{"n_layer": 15, "d_model": 192, "n_head": 2, "n_kv_head": 2, "head_dim": 96, "d_mlp": 768, "vocab_size": 543, "activation": "tanh_gelu", "norm": "layernorm", "norm_place": "pre", "norm_eps": 1e-06, "positions": "learned", "qk_norm": false, "attn_scale": 0.102, "bias": "all", "tie_embeddings": false, "parallel_block": false, "init": "normal", "init_std_qkv": 0.0235, "init_std_o": 0.0235, "init_std_up": 0.0235, "init_std_down": 0.0235, "optimizer": "adam_variant", "lr": 0.00211, "beta1": 0.9, "beta2": 0.98, "weight_decay": 0.1, "lr_head": 0.00588, "warmup_steps": 408, "schedule": "cos", "final_lr_fraction": 0.0, "batch_tokens": [32768, 65536, 131072], "seq_len": 512, "doc_mask": true, "train_tokens": 334800000, "steps": 5378, "dataset": "wikipedia_en"}
MLP neurons of a small language model. Each row is named by its layer, matrix (up: input weights) and neuron, and shows model dimensions 64-191. Each number is 128 + 32 x the weight over its row's rms, rounded and kept within 0 to 255. Numbers have three digits each.
Before each neuron's rows, "fires on" lists the tokens most often at its 100 highest values on Wikipedia text that the model never trained on.

fires on: "ar", ", ", "u", "r", "ur", " "
L11.up721:101152100091166160111136104117129099165116047122074128113176117149116082145160162088166101195128117127067166148163132146156123124158111112168134162191104118152158160094052126157105156134130095081180157174117047068212189123131118074134131149110132141104191097120088133135168094164173096134119139171101118125139100114141141119138144157128127154131122066101102124129111126078104119108127

fires on: "4", "5", "in ", "n", "i", "tr"
L11.up754:119106149137137129177133053099119094118145137117117129140151188112156126185139161146145106123167192100169125174121160126089066103125112151172146151092126152089140072072084123096110134135052145156149124097145133120114128146146150124126092115142112079139153126146105171163130130131109116173138142096114117155158108092092147055120103114136135077110208057121148119130099137151065184120165

fires on: ", "
L2.up191:119117125117203149191160118182108144166100094150125081054161193127177124150148140129100126116164111111171146197085132129149127112134119178153110093105122134136138102138104098138130052141095180113122098160106078112178186104086064084113114122146123158174116126179149130176137121133201082141164120122058127141188112106180063082180164127111125075147108136095118113101063066118056062152131

fires on: "is", "re", "at", "as", "con", "a"
L11.up430:190132109177131112142149147109090174094127133153167172083138113124124123185160098122123128126147136082130143149128147091063106145149175131125157183193113135096125144086131134134116074128181103126153141119126153109132094144116129125074111138165193070152128092136105127144132119073139097121095088214183108151081105142130129159124130062130133103120149131099138184059170111167088124119084

fires on: "ch", "t", "m", "c", "er"
L10.up764:108138172090150177147102138162120161113081095141111098098150141093127095137155190151206111104116105152144109141149137112127145149139121111101128128125167115166102034083113115100123114148113126073181130180142095094069194091102111123156104126209084140100142090151153099189152085138155104125144167094142111164133101118098159120191110068171151175172137129120180105091085138178107092165126

fires on: ", ", "e ", "ing ", ". ", " ", "all "
L7.up674:127152065135150114119150148087062097140085071162117063135181121058137145145099080104129145212163159081094102119149121140086140171159149188151104145091120166146174124123080188097135130197108059126174108175103054133154136144151146098134131083103164170136160094143125139111171094142147124132119108112132127115135114060124119105140150082123095153096137078071147108153124099060149165119106

fires on: "c", "f", "i", "C", "e", "."
L10.up85:130088108103154182146098098087161166107137122111125115083210121156136148127110144110139192176128082158142167147169097106100127071140135139119122087127115171122184088107113128140160111149079116168117119068100109111170130148127081179121150100092194174125146177068077144172123106117095136205106119108090085095143124109138148067136146154112106175157123150142128088135124108184135175197087

fires on: "ex", "in", "re", "de", "en"
L11.up319:184106127126145116154140136141146121168135054132056117169191138185119173192112098173105155114122094053159137148107125120112072088108134081201087117146098100111160133068127151100101074141073133111164098123136106141129139110158112106144080069130149092189111149147091143153139062099161056172114167107127138146134125127136192173125125108145122113122071129069151199123096122120095159123058

fires on: "h", "un", "in", "es", "ug"
L7.up171:202066078088149147104172079208079083079115126200109039134138168091136119126150169095177128145168143083121120124080115122154100150140150175164131078106091204148141116079170104139134116147152141105091111159141146127127084177146166078176109141147136139153099122130098093089121171134203099116087152099127157105159104089080162125159110108109122121127166105105123123126141047106119123108163

fires on: "C", "M", "P", "- ", "| ", "R"
L7.up524:202123095108170159045128161162158129000162056202095163128160082130133124121152129104176132120114175152146145188171131165099132116128102167154108124114131154166139079127158137156198039147109125078082114104117100137140155116119089092177136095126152122165144127113091088113144095116130091130116106152126126181164128101121139137110112112153139082124120111105117141175182112155160104145088

fires on: "et", "ch", "ad", "el", "ell", "d"
L7.up121:163097147046123115097169087133153107183101138119160097102167122181125170106160172108155117107120129086145124109119127102179145132154157186100075096131126117101154088073075190112077146177151112042105142151149115075125096140114163144064091134145155182105147084146099128170162077102168096101137068159133162150135101137199190099135111143168127165116083072135150125107086131140116115109114

fires on: "\"", "In ", "(", "The ", "in ", "n "
L4.up224:167125137131146149196157113066123138059144125107084117086131118151159132131155195100136171135163174088131163156126124194045101059110147159125097119102145121198132131108106109128150155215113161139104108094179102142146187141118111120064133077135122109143169108060076137111161099124186096127051159098062107134179118049146124139120145105093077142140189104132162129145097161184127118126141

fires on: "y ", "en ", "all ", "ear", "==", "s"
L8.up283:113086104081162157159144125114105071123095128144120136124216078172139148128182140083100106186128139081133151155121092088129138152151121118112107115174157172125098135079151114171169097096130170148124111195132129088152135117140063165119125123108138145070086180104062131155110077129196081183134064203131095101152105095183119125166204128106153128093102158130138166159155045158117128092106

fires on: "in", "om", "e ", "th ", "o ", "ur"
L11.up756:157135129149169147078201150100116183147103115177100102146135153088154076138208184115125143100127123110156166157140109132120098150181119153187067150218129126160119141070054116152184129168166106162111102212130147146100128137108097149131105161110092059083118108138127154102159205114169086155045101108157140145110081106099123115106099110138085121123150048071165072121130096121122113135108

fires on: "ec", "ain", "g", "is", "se"
L9.up437:134098113123128088077095134141101198142098089165146135144158141125145139191116137147173109153156117082107176138125142145118110088117212131163147041153092121146135132108120145125138161093158187179123167143133120142130118160069120159057086161093131138147083169118108093160143157172126160211068097115069121087145112076094116108141181116096081077172119135135154138164123113117090166130090

fires on: "th", "ed ", "de", "(", "h", "ated "
L9.up669:139121102137139109104121176119059172136118178046140111119103125154151104118124109127110156103140090094109104147107124147063114139119176187078175157143125134118136104116169162132108130170132141131068145140176143121129090179126152159161110153100128147160136186197112110150149103111139108125077119201083103113140135088146138110173095141070135116109125193126150112141083164143044122165088

fires on: "in", "an", "ot", "es ", "in ", "e "
L10.up585:170121132191179135080133118126177123178138101150132093061138139106122110186156181112127111116101142146136202140178106118166156181137160161141087074116096133152095076113119155102105063155116154137168097143147130140078149163148127090150097134092100143077096162135080140096117174169162131166116116073176184134178111121112135125142119092140129127174169043145146061136146074166074114116095

fires on: " ", "\n", ".", "O", "i ", ". "
L5.up375:192044080141138110092155097152120059150147103183152084116219154140137119114119194087112129062147128128156136155145123150183172160122123083134090102055040143154085083113128189147163116162176122131120100125145105089198113155097126102175129153139160175130103122115089098115144140138134122160146139187129184113149119101141193097141117132159152089133165073107132137140136041151117092084103

fires on: "i", "0", "u", "\"", "ou", "O"
L9.up557:137152124091157189173197082149079190133154135091100084105168147095130092114097158163165164186124117129113135156160130105119131191089172144140187094135106144131123123129147147145171117152108130151132171136162081051161109108145202078150113104115114100122152111168121083126134129111118061103126161126102095168182101157179120142127067138135157147146119185099143152153152149199156124158075

fires on: "e", "re", "ro", "o", "u"
L11.up34:112117168140125167108143094127127160081145144087138141076115158108149144193065178126169143104145188092159145143110150049125143177087119114136097160150142132102186072088102193112097098110129178211135138186096074146118113173095176109136158127064072126138139105112141167124171104114141128114121144121170108108134062166134069097133131075077127152159111144117135124177109121177152106122069

fires on: "ev", "als", "at", "st", "z", "ard"
L8.up135:149143125140153114170134135109137116136134140097128090133107161171177171176128138135160106127071133116145122143079178087131129073128158111124138120096115116185116130082105158155123135097118151129103079169129096087133107141088164164083044133102165169076038156125157077121100109153137083159127118143105129124136051122190094136192130142109132134127126101129178163130088116099145149128125

fires on: "p", "c", "an ", "r", "t"
L5.up8:182151096138133207211162150132140165084122124137062101103101131097128110118135120123130118156095144124167146125135114076055110121128158154105186193239146124117134127118154090177141142123105120108099122124141136067109154111147051141126108101147092084147148160100102135139143100111153131111032174181121069123145115144154210149131123071107118190137097150113143131097121176163121161139102

fires on: "l", "t", "e", "re", "t "
L7.up711:155167093059115130123194101157078150107112135132078119115108162065126128190130217144152129150159157107141110133129139153093074105069098144167152117118135144109118122122095099093095091133095201130127116118117132158103190120144141069149119165098092151114105109112140121123148153136158086169079112081181153136165084092165173082166124108113100087095109041121162124133140084153132178142161

fires on: "di", "ic", "ri", "si", "li", "t"
L10.up165:112204116138133121106114042117074118121133148151163098132135144095147146123073164149106164101195104092158117144142119151142113132133145140110132141160139175123060114081150154127151122164132183201124142102087129168119155141104161133120102191082053128121151144187086053097210152102212093177095059145146141060140107057121110132123123144113139109110156109095159082153089099129109149163145

fires on: "re", "el", "ir", "ro", "U", "ac"
L11.up478:189195163168128130088168094103117122143129144101117097087143085109148137147078118116105193156181190143155112198068125133149098180145152136139132156182128158153167097101059153167104066105088123125131098078103103188151154168122148064130108109110106114126069074153134158114151124119118128110079143103172107184170063148128125111136167066120119135129108051126156159166162087182116133137112

fires on: "A ", " ", "\n", "- ", ": "
L5.up765:209078069067138142077164122071125080140127122146072105109156097103160123104153178059121139144172141136152153185116125174162154139133127158136109095070101178158107125125123170132166032175148104136110093109163113105151149159135093103123141094151142156127161104130080096099210120121131122190128140166164159115170116090158131112153120141122131125122123111118157105164163045215129093145147

fires on: "an", "con", "in", "as", "se", "as "
L10.up135:150164127135152138118132138093175133127093091126105146121156143177144117111208073184126104146140086104152136158106089120104126124159191147085145165146175094068111171098098155132137047117086148126190159165152125136132113150135103100067117137120055074159092142109102118167141105139144132154073129175140146123115113132206174168119138088073074163154087105079148167056119142122110085110067

fires on: " ", "om", "n", "e ", "| ", "i"
L7.up754:138129151146124128121199080103133182112200125146095161120129132132155124137125158163093172128123183126131108165107126140051098113148086105182061143094145175127106128116103093092141115159140103129127084108114127130126208137135128134137137042085075084078138118115177154130162101113133096131108154080102108128145108134121092062140135099143128127120177036113110142107151132170114132142158

fires on: "| ", " ", "; "
L4.up485:116095139188167167094153123112102193140151138169128065102110060118196189185079169176122150142120146132166176166117142151131118133113216215106110069088124114171147127120156168109143095113077198136116132127114100125152086090149096076067140113089150140108129180123122151200125139110130071137131084094084093138184099148114097106142093115086145137133130130089146099126148160164113162162127

fires on: "as", "c", "p", "d", "a", "er"
L10.up227:084122117142081128209077107159101150165169150204131110096187145210151170115101200153078166116122160106140162168156126160128078083109100129140152079156169164110102158142221124122085125138130140113119132155157154061164154120099112113114117113132158107137156125094097121192111148133111083164126133080093116096164126099143087046132155152138063072192125102128130148095080131121117155156187

fires on: "e ", "en", "or", "re", "si"
L10.up678:161077110130136139146255056137091142104140069174074109145163134121144174169190121167115088156134095062114126136131195088133103143090102128174109145184115157183088122131163174150109063127159127128171148155083148128126125139145111072085120102118113142145111093126122130149158110112163107153107092174149114091152107136182161112145080084131113143160101162069152111118136136108112178094061

fires on: "n", "3", "5", "e ", "y", "4"
L11.up253:086152143104122107162123118096131145148142146130143077119182127158129199135125122112110133128179114092101143136103133144134121072159166161102095050148142144080093078097136128166166153203142241138085090120066145148120159105149109172072099173098071132105085155099158192139118084158126107140123102127123141170149138159148161133157173096103126153078105130066113087113127127139098170114097

fires on: "el", "ac", "o", "d", "re", "end"
L11.up298:107151103098117139177163053097167166126146120141093116099152124143157112119141176124131101070173122120158132123103118140137114127143165161127047163147149179141149077140152201136086066144046169096152118134055105118112135103093133117069107106099165124133110129146124155165131083119157186123147080142133133176135127139155160105156131160177125140078070089140138070136075140100114176117115

fires on: "4", "5", "6", "10", "20"
L5.up504:203157133090165156181115146101175130143112107109102091106137133163142119129195106126081129142176117121141155130097110178029131065073171255119136087162071137115190125135129101154140113150070095134183133112135118104114129117165121082046113125154144141133136085100125151138155088111160105156052125146108132150142104115136123109174157124122162092128136065111154082069115129117119125122134

fires on: "5", "6", "0", "3", "8", "7"
L8.up47:154174139140172129147150106128073100122117127076116072123154106161158102178148130169051139147124104128149131151116117124133143158114154146107170069146145144105156111111142095154157110125091103110131085155146109090129138107154124062088086166106135127131131099145089118113150101082133058149080122174133144071147086144176175123200150138057180143089177123092134083197122120129075147139140

fires on: "C", "ard", "R", "ed", "is", "E"
L10.up202:123101104115128126151148146104146093081125161153118145149161098173157185075118135136122198177136141150187197191127140072134101054189128160105099060135098149153186077157124101127121082124075115118103111137146120104190115103153116121137108077163156101171166156131117156160183085105160066103099110160087142168137106137092119090123161111146155093144106183089127133144121135127159135162079

fires on: "ol", "ar", "ul", "ear", "pl", "ur"
L10.up488:114150123159127158125127155118119125106145053148028147101141090139180127201151141122114145165127152082121121198166111162104087091093135099143121148157172133159099164153165153166074124163144142115190097125108093126204165120115080114136119126077080099171132167119108128137164140130130044138136118135058160164130107102087077122161159169079110167167158131155155071091103113069084104131164

fires on: "i", "our", "for", "d", "er"
L10.up308:158081145079142193148075099151101122097158087162088128020158138171172077119126101115126197120134176108097147150150111181139143073116121133121136110144176101096109104137155121153135124143112176091098154161137117153162115109141113100074108160147112121162169140078080110196077142120105122145179089130120115099121101114148171057144136140118080107105113129153178112084158085135079145171187

fires on: "el", "0", "k ", "en ", "t ", "g"
L8.up301:101135116078138154128150124134088142144112117108142069111163102117130118122168127091091136058096096117118155107157149142121132150107226181131160138169126103099159125098168224157129115129125095128106121181054129070087128112132104163048099136088114164113093159182144090109095144156113112151127092193110139176141114147240101145157166192153115183178128132106153116108058150149088098157091

fires on: "f", "ul", "ate ", "ur", "t"
L8.up325:101129193095155125084149144096116131122102123123129124141147120165158094183114151134126165123163120160081154136064138118109110116091119116080130112099114139094129107139099120183110149136104141185140138072154095119213199110171151106152139115175120139158082129177090175129128151124149139115104152101140169184139115099109138103150081118147125162073136089119156093150160117118120140131129

fires on: " ", "A ", ") "
L5.up312:185065059093138153122194086133122090086139100186134101099145121116142093140143162093108137114208175125156131163134118154106091185108139101149055140070092184187108107120116181145129087196136116170182086138133109109154123149146141053162119096118124134154187077127062106088169133118181111172143115129121161149164113089125172102144131104107129096136154059107124127087181077136143139121193

fires on: "t", "di", "ir", "ti", "c"
L7.up80:179070148135125139133161165069108158076171103102134141137139121142147128184136120083099165126179137154100142155076120152118137079099083149092104125135197127101098130131104149114184111166086169232123178104189136113133166106146124145134133155138145166123127076134077153190160075125146135123123121097086098149173118065135133082118123103125128117129129146092143108149161071130111158149088

fires on: "\"", "[", ".", "("
L5.up40:162152126149128193199206082084130150075202120160074148124158124142157093183125124123135145129205198099178128134099127135056096079101138162114151163137131127109195091127130113085086092181121098129081165096158128118116123132164108127093124031156097076179138094142073154141152142112129115085087113124101094185123119112147107098105166072119171108113168131122125141038081187130119153196125

fires on: "m", "e", "s", "c", "ag", "tic"
L10.up461:126085125089148147122110129127102201155133071147133094081173142117122144133142165161146133067166172104108163140080083153123133079108155151113154115109185187123131118084163084091128141160109210100130150161099074140141124116118080127114086153144150148082135162106111143134124128143121138131111030127118168098180075120112103100163174099133147097159111110110137101105176127173103129134067

fires on: "ur", "ul", "un", "ub", "x"
L10.up672:089094124071156132131111144140113181101132000173099124118139105178134144123116156107151147117173160083192121175145118150091077110103171170095082113171172122162168124125169127133111139134132135153122155122137123119172175096131077154174061099101136095148161162072114130160133097126128072132122121096058144212124089111097114123118175166109149178165138090111180137099177085092130155109195

fires on: "y", "ul", "er", "l", "r"
L10.up205:118149160118096123152150119105132084094137116142111096124156124115128182121137140116073144174148169122121166167159168097138051127107090118100139131152187109061151110085148153141127122161117157110130110066167126139228182074139044134089130110175045166121120082105092100167143082110117071139113164147132109153133098174083152162162098156116147127132082095125119117151132164128134090127147

fires on: "| ", " ", "n ", "en ", "un", "ov"
L8.up8:132098143176175133084021158121115132110090131118118109178126140154162153133060153162115171095148133130144156163165110201131112143140170228138098077088180160164121149147110119138223104109120135129108079152123116125077125094147119107118157112110117109106091119087110113095161170112140085137096122131101145143148097130187163108115166134108183104151131167113111089134157072098111152104149

fires on: "| ", ", "
L5.up478:137125094092145157173177150150175134134118060170109136090181133146147133126137158158153149123206154102131146170113143166097135098133123159118127096078074138143149119119106098120168043151107200130112107105118132130181164142092060139114110056123182138157102111124060114094151083127217119205100172165116113162151132085125110097138137157164138080156178086091125123081094064101098086159142

fires on: "e", "a", "at", "g", "le", "-"
L10.up563:181097153097204120105153118118096212112148117119127114120161133099141107126103158122120123136112125062153115145143120105112063157135142171125151174172186102092200098121146147107127104128144099108113140166115087103163079172127129141102105166071171136116146073118130129105152147114116144131054107163149100146141109155183112111175155146063129100106181173128158139107154137129042130147118

fires on: "e", "as", "==", "gr", "y", "s"
L9.up716:102055108054145135083129101102085147128121091131161095105152152123152175136144134135105134170149117126150120101123084147167115110136153136139118155158096198196110160086095153154175058170149181112077140171116108159144121156108070124105114127110141154096082173095094140137103120137129136123142099077127111075163081078189094145178152093125143137084147110110165118163136036206046135102098

fires on: "ot", "at", "oun", "on", "un", "ad"
L8.up13:123146081144145109124204068074125116145151181162105139130138141127121182096185126151178080115129170102126152168127121157134093160114197178124088116145134115144146064086119194108083132128124171056096110178155113097121074103136155142109108117149136152097141119113128163104188091158162101124085059150121144193105106129183217102122137112117098124104158125111140108121114095125088140122086

fires on: "n", "or", "x", "il", "or ", "ur"
L11.up108:102099160065143096129045159181106115131163102101107117144106184140151194108082141146107176190144204114137124173136093117115161134055154153109121074085206114160126169119113153114119123103162114098082103078164191150078184098149125134109112102190126133086120157104093114231141127150155130145148134116080158143142069108094130099151106107146132169119080123153151138135144122110097123148168

fires on: " ", "n", "A ", "y ", "o ", "er "
L4.up419:149090109103160102130164097124121141130109110122118156105139151121126118102158161115116167171196140101139127171122112125155124155135105130142060084119128167164062139134054149156133089188155146162138092123141141158121177110097105030158127118090147118131095133137119112090203100113255076153130094124101137133148114091115114118149126098142093090127166074145124124179157071165120071128144

fires on: "ed ", "4", "5", "or", "2", "ated "
L9.up630:120122121146144137189177098114108112103171156086069113114141111192164101066116094060116181120121115117095105123117153137052132112124182167089154157133138114118123119174151116110151152162107179111077129115087091140115121161172087160125111120152120130143148182188149170172171134121119121138103109116133093151113133102165159135127125135006140153095084070117172082142123176082138144134099

fires on: "di", "si", "f", "u", "tic", "F"
L8.up456:144188129133148167165201052096112114106152138139101124106140177165141148150087160108118123057127161135183137163100093092149068094091114154145125164149095148097087103088152138127090089121123142206160144144182167143137146105162133123172124140102058108103169126185121140167185193124129110133137059088154139117120099125136131103073122085070120094174160112091120143116119140127077169190174

fires on: "7", "6", "8", "3", "5", "2"
L5.up103:116093099095134151185152135102134114140104113103133120093167093146153110141111148118087152111145096119102147102157109140129135102070096153091151076160080135109095089102125148083192134151115206163101106129101145056106117114170112145117106155113101166051134140059155157174116057121137098139161158139107106157130106129208178070177136142130191164109207126127131150076055165134133164178101

fires on: " ", "y ", "ac", "0", "ch ", "t "
L7.up618:181090152098144142093167071120056162160172080169045106102136128108143102097088167117094153120127159142144137170149101146116132173113159121110120111111171173156095114123119140150183075202108159212174109157125121123091178120148126060120141137095119127097156105169107101085158162133155078105140104143126194167151110077113133087130165097137118080145166101112153089163140096168100089095126

fires on: "is", "ec", "w", "g", "re"
L11.up323:140125145100110141103116124174073176151146135125111119195145122080131180134114107080174138153141179102153148145059128137098116104140181163142190121184118135099125201104139078132113135129129120113118159138162076122216082141042153121097128170141162092142144135171089155148167130155154106169103140137121138098090128127081103101107145097095077069112126162112171130132092159120089073133082

fires on: "u", "3", "4", "5", "0", "2"
L7.up441:110143078120137148160144102143099171085122093086128102097196149142126113152081141117137135141186110087156124127100121151148089166064169152149181134168107113115103092108107237115136106169109112162136156140072073117105148134135145102103095113016126121097089149116121159128095124151097073085132174158121094189136116149153112110155068135123175168116135124109134142102087148121082162149057

fires on: "it", "ov", "u", "ic"
L8.up33:170109162128124150114203109129090134149161122114106159086101184103137081155122180069082135101152182088119185142087137116073152128143153091116135159050160140122110124123098149148150119218144157164181101172079111143143131176138109101130134182095089081160054103165135141061158119129181092173098135088155113088119092103129126160137169098116142120144108067133125107088168079124093082159171

fires on: "un", "od", "ed", "as", "oun"
L9.up520:102093108091135099116133179100160080161136174159133084169107143144135193124148158157156118150084116114162126117167104118086111117055198150141090098168159175178109118116091096120156154151201164096128118161106121085077098110109126149063108122129128169129161170088172118124140108139162070157118081122127145149180110163141178108114121200130120159141158094104151126144132086117127194116110

fires on: " ", "A ", ", ", "ay "
L5.up557:165089066095132104086183082095151138153106087172153116100150166097127079109141149081088135104171134130154155141140126150154182154156138144110100129062082158114135123110047179174146140164161121134130057150139111162194147158135120096134128139132116167127123125130086100115207134149186125148116102152144160117124120057121207093139158147141090115156096050111144097143127009122119079068136

fires on: "di", "ter", "our", "ti", "ic"
L8.up227:171130154110111130127188112050095199097115072115089137148127125166142183139131143074113143158139148132101136153118116163070100106125114131175145097146144104100081073123119146151172109131056142193130133129174130186067136109177161093164134108165108097101128143086102170152136109129151111170109125086128082117143106105143090124121101101102153102123170120109127139173197157117105104157115

fires on: "p", "n", "om", "a", "er", "ad"
L10.up754:130141150195118110194142149122134121158122134089107117130130129145103162172095143150157109124079151121136125128137173065092097104109170174184169109191189129127110121073094120100087170170137122140127154145131092119059114084099115106129109102117141076168141166056143153192158138141088088135092137143159121179095100174067113115115090030182108092135130115108182126105140132118143167127099

fires on: "ul", "un", "an"
L7.up127:163078126077162134106187077144116100061155028156082074127156130118153130152132172139164159106148137091177148142079110127129087172160130178144150113097154216120107141098133124160138141130180161156160084162103126117105118140132071074131150135138094090180089132150085132129131108135169113177090061088148118141134091128162201118134118115106157155117157089103152113146150128094070136071120

fires on: "e", "er", "t", "ul"
L10.up520:102174175043120153126156155164130118127091105164100094046144155152139152163112143141157150096154143139115117147126130181101110098131116104137139109072159142110131075123140110127121073146082124157122149144119150136179237064128107141139101128132066132120122130158108181134160159119130088130096150109150160109133092108113136084169132078157152172094104053135114096128145100181123155205120

fires on: "as", "is", "res", "pro", "ap"
L9.up419:138175142128119148123143150126099180117120127162132057176117166194148161114151131129144122079091174080163135156084094134117081130189196147078124167169140081119172098113123108135072110145094105100139138128130051121178111119138131148101153123150146077135175130123126148173163106182116093131064117142146138144099100162105163160132127075095151107138116176063124166133117119153116114185113

fires on: "0", " ", "t ", "5", "d "
L9.up195:083145096081123166131155109147096173203119143124102102074159134130138160100073136145088126162126128127116186121130100127115133100119190139137186131140150163092217141089132129102134117152084162172130159142081138103123102130119123137134124151101082148103153117136099106145156138135144075143134219124110148121162110157199133131128131184112131163216111051086128115075092117151080130134144

fires on: "ing ", "er", "e ", "ed ", "es ", "k "
L9.up680:092134053167150146123137103105141144139067115179121123141161123115141154137132088154123115077125109090112157089088071155074142130097194139125117150180186141079128153146184112148085152112166119111146105119112119137157106107096160142150101091148118184144141135095047082066184140149110112131059113134081105095142095175100135116199131148129088178116124097127131166118120133133140132145146

fires on: " ", "F", "/", ", ", "s ", ": "
L5.up369:178075087088148132078141107157110107160113106140093133119206124108151117116137171120095141065189141151142120160128110151106124156115112124147123150090075134143125092096103171105177056176185175171151103133133142100158112134125087130174139163143155154106153136199071082088177102132219116193113147150157135111177134078123153096141192152127154145128141144115109115117178057165122102180164

fires on: "s", "is", "e ", "t", "==", "==="
L9.up472:110119063100120122113142061107072106129155100153121128120131131122166116149098167108122112142158136097097143137077081136122108077112126138146162114192120186177114136109175146134173133151182159191086151136067116112117130134108122176088099117052140173096119160096098145184163151119174121141124088178074151200147105078182118085143124159127130126156143061135156123175129105227141163088132

fires on: "| ", ".", "an ", "4", "/"
L5.up514:128144049087138152119163108146185102157127101158163108111191163123148152116155203141134121082187142111108177127097146188148087161108117171150094060071080127156166105108086136143153078143182146138130102112114152095199145143129062090109131128103190176167085129109077102114130112143227110183134099158137145176156110128127138132123151143150161117173123090093125089102089081076113109138139

fires on: "p", "ov", "u", "our", "ug", "ch"
L10.up252:150083119133113167117143151193132130151115053136069114093118128081149125168103128093141159075124199143086104151135137095145158110150176103160108179109105094175105156092133123105114142163174126143137123172195128108113124150109084116142110129083100142155155130170170123168122133134160133129111139054112096086117092075142149103136116031115166132148097076157116129097134097215098093201136

fires on: "p", "an ", "a", "em", "ou", "an"
L9.up233:147183124154148172150163135136112203140134083118101083131136088185134155104078103124128102188109098104142117127091170128086092069153136153153164136159164081113079162127145086135161129170128125100158140136122093125142113096168127071105128112132126068135142160093170146174135092121118140233074105149112057109152110141089207116157136068131116077135156174106140166088085132113154109188121

fires on: "or", "ar", "U", "fr", "r", "d"
L9.up289:093107103109186115133171063156131129129113091182105087092157176099116081123117113148153085130140185120129087201139143157204082115148154171148099125097114146141078116084084095138144118173184134058152145121138103101175158180118100061155069137136116191151173093164105076120190093138149087128106161170076170118137089123128177108125150056152145126124127101108126166117140088154122112086139

fires on: ", ", " "
L4.up619:156079079096137141150140097155104096164095088172111110123209167125146143117104156092103123129173127062110140143142132168176152124114135136180133068077090164133144137105077129146170075146152176141145128115105120088162107142093084144138134155077186181144091122122113100110159106131255125182146139143128135156131133111138083147131166143143136147144141114109124157075107056109113138166150

fires on: "w", "er", "d", "ag", ". "
L11.up171:096081148166182149107092106117116187119146076162140165080185145144140121170088169147115123125176133140144174152147129184094109091123149156150126088138154132100146129157131121181113121171137186139162106147080119117107102108078060139120121127094161110153155159096102116143113178119151163201160094111128119110091122094102083078108119171148099166110137116120159095153171148145094137117120

fires on: "c", "f", "w", "e ", "p"
L8.up216:105093064111117129085108127120098144176117137115186110085158146159150220129081171065143140117138130136108174119130111161164128084114153138131156077121120142190172106119077109121152120157095161148123088175137112135135136119132140156118144138113171225083116185145140100125130150177119136173149126115087160115153132101121168033124094095102104141157089141119121095135147078170105141142096

fires on: "H", "ou", "tion", "k", "u", "el"
L9.up17:129139103142129157117151146142135182083108148154139109103105152105153129101086124124104140166090097094124156150154144097110189149152116203150094102155117141119109166104152145153168125159110193115116123132114096075168113142108125114166127013078098080159152133129143123154066067142113097134168152143081104130124111127197135089137114123065136169160135200120102163092110144102096126181109

fires on: "t", "c", "as ", "in", "e "
L10.up10:145119124135145126084113067100125126157134094156117169098140146136158129156074189122114129107164187117096173130133084136164126122165115126153130106127131140182123112017138091090114104139146229093154113156133139148115167184129113108109149130080138108110094170117108106097148159150209133185160065078156122107197095101177103071163137126100135079105169073136137141103131080126111145076144